From a checkpoint of a small transformer trained on Wikipedia: 6827 steps.
MLP neurons of a small language model. Each row is named by its layer, matrix (gate and up: input weights) and neuron, and shows model dimensions 48-143. Each number is 128 + 32 x the weight over its row's rms, rounded and kept within 0 to 255. Numbers have three digits each. A neuron's up and down rows have the sign that makes its largest values positive.
After each neuron's rows, "fires after" lists the tokens most often just before its 100 highest values on Wikipedia text that the model never trained on.

L8.gate633:149095161104077125148048098142084117064146123157131078133175082120088085172079107124092115127099108106133072136133154180124125123136127090152166174137104094153125042164124136099114222067144136102082098205170169106129163137118111093116160096143138125078088116118167165136100063185128120106
L8.up633:090159118062105165116108136132137109142137129203152143087116079066060128137114126099079074150067084145133139159066143122085158107092153121135149144140143152137078179062185134120153134124150128149116100180102084111100139069147129126134103155145121179053224135160128161158111069112133132167
fires after: "1", " ", " and", "2", "\n", " C"

L5.gate112:122096123094186111161104099117153103088159159182132121153130118183124156102098091126118087131238197169138121157146165134052072128167154074131113137108157105088109150105139173059136107126102124065194074139101112145122152148069158190152102109088108119117065146138147095139130183163126117118
L5.up112:085136187116181081127112183092107093113117175153132160143132114137117080091169107147108092152145140149135152181155140108076122124128119066114124155188198128139138148093103134138103114139090157077171088178177093213097136155130123103129090140156161156201128173121113177058111139184127139139
fires after: " |", "\n"

L5.gate829:149134144132160110125120134088100129113121149103161151133120201094107136161054101154129193075077103146139121090129095119140109129154128114123128171198074153112122065128145068140061152126123122138134123156154097166147193174142106077154183170228161123114107094126154120098170118162170137140
L5.up829:185170124158169119146128079129129147169156155147123170187143162085186124136140120173148126151157138161113105132153123189177051117170115125163163134167080162149133181152133124085090111086118120152077159124152118183143120129158160142174139125072132114137124048119075104162144113115121152167
fires after: "\n", " All"

L7.gate204:076033113117161130094105099144129127155093147116090044122120151165132123177103214153101150115093125127150079128152143170144128091128123124155164123148125159131125105134125136138179150173112125180126131163163130119134099131201092092157166148077177095133101138122165141125150120093088102090
L7.up204:132126126095105059144104085159065133123121085113194097111122169090110077134115140155064130210154169080104143110151121144152179130136135189112159121230149117151107125126152183117097138153112084091105125125112139139155112127151141143142064075140150159141127109143116105168182122100117175143
fires after: "0", "\n", ":", "j", "k"

L3.gate458:142142159117126128153162120129136191135101180094164132081102159131127112114170161154173062164124101104102078114151112087126071144104129065199099146130185156165174138100074103170146119138118096151100152109137198103088133125137180150128092112143101170068069106153121103120157103148156112164
L3.up458:170118146149108101143145069078091105109128100101119133163084097116206141160137103154107134147122172053141137137161153166205131142176204116105176157111147185112114109166137143143111083121169086098156210127081158073115102113146115123097146198141124157120104104130193166131131137113143106145
fires after: " ", " the", "2"

L5.gate653:150085113089101133170128179153160087229147133144113139117082187102151150150143068096109118120128172139161174194146131179108114082158120139091139137102117155125068126162049069125082141160131098078130137122128173174152134190150111150090135167108114126131159126168173107097074077138145122112
L5.up653:194125125094159157092075175141119110135126157138143209149101172096088131113123123090096084166106197145185152111152132140111132135131213156119148097184110107133132153122170138158110135176088198118153097095129100153153139175133088113099206127189162051169182060135155147092056126143117125087
fires after: " a", " ", " the"

L3.gate105:118130133137109159195122144162175118120126123090056112145111140172175137083119140107179174156076129140142131186163119169097078162117100140182162090176122151161110139080151120084089167107112162107164116079119160171087157123052119144119092072148110058125134129092164148113126067081148131110
L3.up105:064165173108107185167201101119135138145131108110117111128100105104108135135058094144121141085117137136146120162206114157146106154163222115129121134106115090138111112112130127104112150135191141174137128099125043130144158158082067150141097090142135135107112150113171158165142119144156100145
fires after: " ", "-"

L8.gate494:162112105091109118080162112118084129143095103170122115069133159129074154075077099163172145077175117139207140081120144086154177064110128165090112116078110079135123139121208123157125091152123109095110182110108145095122101139150157077168133103129143127138158131184104148137122135109100202108
L8.up494:076129107179155111109168088142087122157116117133113119126144097108139116140062143175095122100134160126142173129104166080136133109131062152107169190088146136137152101135196110146205127121200111133117099179080113197141172086102092134157138227122105157118131097147140155114134128150118104129
fires after: " =", ")", "s"

L8.gate79:153153176176127120128093124149164115143106183155089107127124116109149129138132078000139150136111038097091140166137099116073114115065181084155096150131110138100092115158148113131099164157059061148148137151028090179133137149165146169091165154110109074105176100109134106165123171156096089104
L8.up79:160182119133124142119097092097145153117118152170145089127153128072101122141152155125099147087110117118096138144140147079116137161164192128102178110117059168105094130129127103138125109136164148145143135114159092117115068128165119163074180103132130080234112127101150151153061139134150181159
fires after: " |", " a", "A", "sur"

L5.gate431:142119099147129133143114152105101076139124112134084155105173098132154090116149089166108122094091134130101085155155130140089187070102145157053109145171126106105130160093113123111093172129113085127146146132061160149188134177154180121140141160122076097120099106091120108107119053142176124078
L5.up431:104125134115192135067162126140124092108134145135137106088147130149161080176135086113149086097098172126178123108163107114130166086116061157110103147150133115109129122102067084148111179142149109110093149133177082111153179106187137130139139100193160168113173165134058084124058088164125127066
fires after: ")", ".", " be", "we", ":"

L8.gate632:198101144150136136169134166114157147075104129168153119169084177134176106038113129114135148151087113147165125142126131162121121145130150126137125091125117179106106177143142113088143118123157105057101152139152151082119144170074120116176035131127166121127070152182123105162112106123134135108
L8.up632:134086100123151206150122102134150177160123111106123190140175202106162152108143106123076083137185024105160147108160112105102194124137124087090105107089161146124164070113092116047128163128158117123167103138147147155140120077098108151100087108174141116184110200119173196144140124109136128113
fires after: "\n"

L8.gate618:074104106141132143104150111124135161153083125098076077118091170072092111124131080170149148131158120059153120146143075140131151067084100067183127159157102128152099102116147110062156125045135115100103122208169145213132125188157113141160143100068109172123127090123119153112159118096159107146
L8.up618:135100112123117154155155133093141110148036135157137128172143053157096151110108111152155105078124126151131108195149142153182184186096176119125137105147198130104087178131153192133131141160113120089154135186066086069121142137129123150182132179106139145137149113118110196149125141115114076101
fires after: " ", " in", " June"

L3.gate440:088153161139131125198102096063108145105082121073130083086124142119156161143122102150140145113063107172189126124164133131148081132117117126135156113134086101164229124197084148140148153079128123109129162055172105155114137145140095150112153127139107121095144135102106168103076131123115129117
L3.up440:103146105148103180142102052169120092170182175107134092109111162092103158136111163196108148099064129106101116111118058153100183110049112158131121146096207215215153085170158093152105124122133109115109130131190094167159113162181119133102143160124135125124146104132133145137119156089117138065
fires after: "'", "s"

L8.gate588:087112148152150064092139133192092135115104125164113112136130106121160176058162132115155160118141106154068152148136095117163145116102127130112151129106131115114143084136161058111109153168097150130081136118157161100069160145099124115149163127112108135207118142154182132171064142158136116127
L8.up588:097203150142179082089176141129053096090075128161176108174137120175122190062157169168123135147127098144130141136135155181105096152119115147093115098130117098098161141135132113088107118081072074097127205164143101101098147122143150109154140156122109094149130145156128129129133187156130070148
fires after: " ", " |"

L8.gate222:131080146168136178073126081110089081114100155128154085177119140127118191125126083135162104068115140191162166086097142094136160110100113143090130117082150120142120091142180123127159051173070169143146145105093166142114134090144166137099139120085130116154177089142079172141113165181107068113
L8.up222:136144147145159140124128174089099123141037131136136177117103116157089129080121085120051121209158163194123125121173081139113122033119143089106168076124118122084091119150149105104137111166131167057157144135128111137126081125098128118121099081098119127165069055132132180135104136114128113166
fires after: " ", " ("

L5.gate480:140112133089168098101151125038165088116103159151143101132114139170105078133108131141118116103174069123171179123087113105119155118114156151128108078091109135155174103131179100169144087124178170076110181159110139096127131142125131135145125151150132156109163126101059140119128144046144161152
L5.up480:140104160096154127162142184121172100112152152171132096083156138157116168131075149176138121177127126108072103165152132117145117119141120067174092163084120049086098123126126124124127120050152098082134129135094091099112095110140164152042085089163162143129151104113082143122137166157152082117
fires after: " "

L3.gate552:162180161085124145121104083146110124103095054122100143175120136086130115168124175090144140120111140050087155168128103099072139109163111108148151097119180043118049147105157126078182156080184161085141118163100158114167110110089120125091133093113115094095127122171150087125121120132132166132
L3.up552:136134134086139188077123096187166077122121102126149137137104138053127100077089162121162116176073107126093140124089125107113095159175088080183102116149129101096120085084180144116074144076142142125128195105134118081090121091116091102189097109093102147089139117110051134118161109115142099111
fires after: " ", " re", " on", " micro", " an"

L7.gate482:140126082054097136122091111110177171174175142130110140142111172160129160140131148154159173111151146139127118101133040087096103087098160120156144111090144162053133104181089114120131091094147151120110111129134031096095100130136103124102050086104107123144085114131058146143139129080140141092
L7.up482:117154101097108127075141106138121147125181102108107075108114156128122075104060086181114127127144164060180125163112123126100099119140097163113127110147174153066143117119131144132103152095147138138157136103098087164130146132078092128135079091094111121168102114179152148160039093104150165103
fires after: "9", "8", " A", " a", " In"

L3.gate36:144175109133157112137108140100131112115152118109104089113136209197127108074074074133150134123192077175088124135120114133119070118139106131116150075123141121174083123127150154124130127178112071058185138102124122119105118127142107125176201122099163109162120070148108092133151166132131165144
L3.up36:187095164244076088160115085141111122120115128127091110112153108062146147162095088131156106136143127115151107170104123145107100211155145145104097127115178099141075105125139128093102111072081141075145112086175166132105159160109161091125144120117133124123124105095178108129130121127116134140
fires after: " Total", "s", "|", "-", " Density", " Born"

L7.gate622:171063126092145131136131148078119107073145140108116151167093158154135135126126162133155149112158105077115128104114112100150111133157098121175127116126160100130068123141171165121110097119167162184095072071124146157133148082129157097143171028113107077182155147124161148093173180052093131160
L7.up622:109145125132119128160158095162190165131130147197082129058184134108097132109168119101169143153195083146137126081116091109132085126079133141153085131151141151070156162117124121121133143104107116110144164141157093179160159107168105160111128143065155125157191106140207206100108169131122110111
fires after: "9", "8"

L3.gate501:158179092077114118131151153124128099177152100140159123058129143134119140142139153150125131113132139123134134139084110135113093091183134096098152123100127094103095116135128102066140115061122146141121096121131140126098126121144143131201051122184161145164181128097157062043150073133117211156
L3.up501:134102110126158123118155137145135143132106075150181130098181115169162166152124123108067092155087126081135134123157108165134187131147120159102162089113128059143105133177140119069142138146154114158078118078079157166144074153088165178134098091120140128109146076046113174139101141141135143058
fires after: "–", "°"

L8.gate459:131093124071115112117133126136098160101157140137154060082131117109167140062147134145137127112127131137172070139118098121127111142081102116123141158165111193127079132137099043111128198094142144141118149180176126169110118127112112120114168181166105123126107134133100109132103149123091100154
L8.up459:084141128110081129127113128122112104127100126170179085077167175151150157104165121100136151087144120067134181156170107113104055154120135104088081095173141142134101168191124121144102142142147142162097178158172112190136195117136105143143197162144146119121184133065088061094116102130084121142
fires after: " ", "°", "1", "6", "3"

L3.gate81:113147103127163128102123152087075141089144125117122085160118144101101096152061130095154115136144161177089139094141099105119154154153102094154170084184185103155065147150105127132148117102165145077074107103135138137144201185110116083107151069141116066118139152147154109140119172110169087211
L3.up81:119185104114117155155115165110139080100142051160126135166140140173110124124198149078120108137112098125143127119204120100131104136112172071141163101141160132101155156127143163095110119125084135110136127142120079107102197103160126160114107066117164072204101114145134111160181167107103119189
fires after: " in", " Preced", ",", " to", " is"

L3.gate808:137096122144117133144126093084138116149123155098113124193094081110108184101111121096132133155168089046158103114130112118081147109183123170198086082109148106141170149095118110123120130176098122132103166155080147100103201058103114131148190126174158154139164185136143191175141139126146139116
L3.up808:189131079122120132055161121123180186134103148090093149193091146116162133131229148142140136139083122170103094117156119092092114106095157154142138125159157109071123157106093093117193168224099133176110148144113140131112074163157141119091150121134152164158136126138100082100079215126173107125
fires after: "\n"

L5.gate188:111137180130133151109136126115110199144111091096112137082143162110047128174094121159162148167169081157182175144111154164109128154128116128138187125130083099108181148092139082115131100123145139172115119103115148127107132088100086085094142107089137103092132078121154126099094098113111040130
L5.up188:112094127154105110199091151113097115132059113107115136120116188141053162201139159159126166120136068122087177141114144150163097155154149139066157155084148148131109192113123128086168089156131193123143104067099168110105096158087101095106118113141082126124085117130126121130102127152182135144
fires after: ",", " to", " a", " He", " an"

L2.gate279:155110114154091137111146107057110128119161120102125129147069082143178140113130098171093129181088104114111177099146184113142094126135146171150162166137170141145153156092130103131104067165128110104132135111163132097124080158141117124093175154130140128069172115153127127094159137150085149083
L2.up279:139112123174138127096116088080118144117158159109120121139064092148168113120134080178066107141104117111099192079158206096128109142147128166176114112138146147171130133098072078178107076145146156098145149136127149105111074138165134105121172160170129169049161126144136152120185117104100143090
fires after: ",", " the", " New", " in", " of"

L8.gate173:121154134123157163089082088133089119115130083117133201139099144135100075180123154122147173073106134158187119111167148090177161169136158150180138163136167202078169109107123137148141104148132090093123079127169165174120110187151093177118105115080148151118047132124063141094081097110152157141
L8.up173:203149146149103155126183119103114201135133149123114128102129192192092129184137131157130146079111165136157157100103100099135144125177123142109176056140109142136100098118171128117144104096122165106097116142156129114120086160120091090159118132144117119150193164137081111166101081161099163140
fires after: "1", "2", "0", "4", "6", "9"

L8.gate582:128102105107170108094132112154108109123146095114135103099089115112124101119079136169167141117130131141176143098156098127087106117130103145127160145073160121162143112140193144136133164117171172132126098075150170176111080160106112173092107200183095145136210093164112115145079130106119183119
L8.up582:164124164135110104082181050118133085159097160071148082052178091142158140163093111153117159101174133113148120057107119177123180117155150096121140146159104133153159168136094142145094118135143100109135109080117141100054192155136146162121118178161146075120140167074171093151160139184126121086
fires after: " "

L3.gate275:096153154080133148202120130076121133129113063092074106157098130096116117154145125048156147096155108093141125092127046125130159112114174123139195140129120150125167102206135165127130131076172117123116066158087142125113118194143108097091136170196067130183148176091084109127126143094114146114
L3.up275:086209097155125094148143116075135097119134088131093134148144122128104162135155090152182170124193143093137173168140090098138113087148181140137121151074115121135171159122106118154139057091096133171136124149124123184131110149106110090092129106119113109135105184063187139147135120110113178120
fires after: "-", " in", "T", "s", "in"

L3.gate511:103135120104118161099084132144048108105098163143131061116112127087104115118157083122150080103080138139131112157133156122129173088178132149102162109116151130145127205124091122133157135130115124132122131134155123178126188146201125121080081043157122117116149074059140150059118105083153124102
L3.up511:081100108112091190110169083108113137160168139161131103125117096075145142094112098139152126121119167152116123106134193150092163146144082178144106115107097086120129128098114071092211205166121146112128145161099140107157173148175108092144142166150114152178068141167069179124117090181150091168
fires after: "-", ".", "ta", " Ka", "ana"

L3.gate525:145138069091132113113099137178096081123141156133116066149169161088119125125138109099182103178105159150118160144134156120136109140096121152186139137119159041112119154154101099098146166106057083089117101161119183147176100213133099142143118072112174133198175143133145113156148133147135181113
L3.up525:115116129114182126143128044159112124167105152095128155194101120129077096099137115159107110072155124135089121150124144122109145114098137135132159145174136153163076119143130173142082121086170173100077108153131127207154144179111109155184086133141148132120129128117104122071069176115166076114
fires after: ":", ",", "′", "oc", "°"

L8.gate500:121117142144100106162191138139137107130062162093117135107091153132183188157069089111144119094100200145125160083022177123124088149095087111153097110112132125172098144132082111098145145152172098084118134094115151069119132121118110128102147085088122125105098111101133134077177143165089110138
L8.up500:103140172112173054119147137184180138102068133079127119111098111106172132101161116177179136170175157163152115092080139184127096147128125125071120139164113112126106139133156108103147173181123157128095138077121170108142135114106146134066088131092139163113119157154123099162106127057089096111
fires after: " ", " was"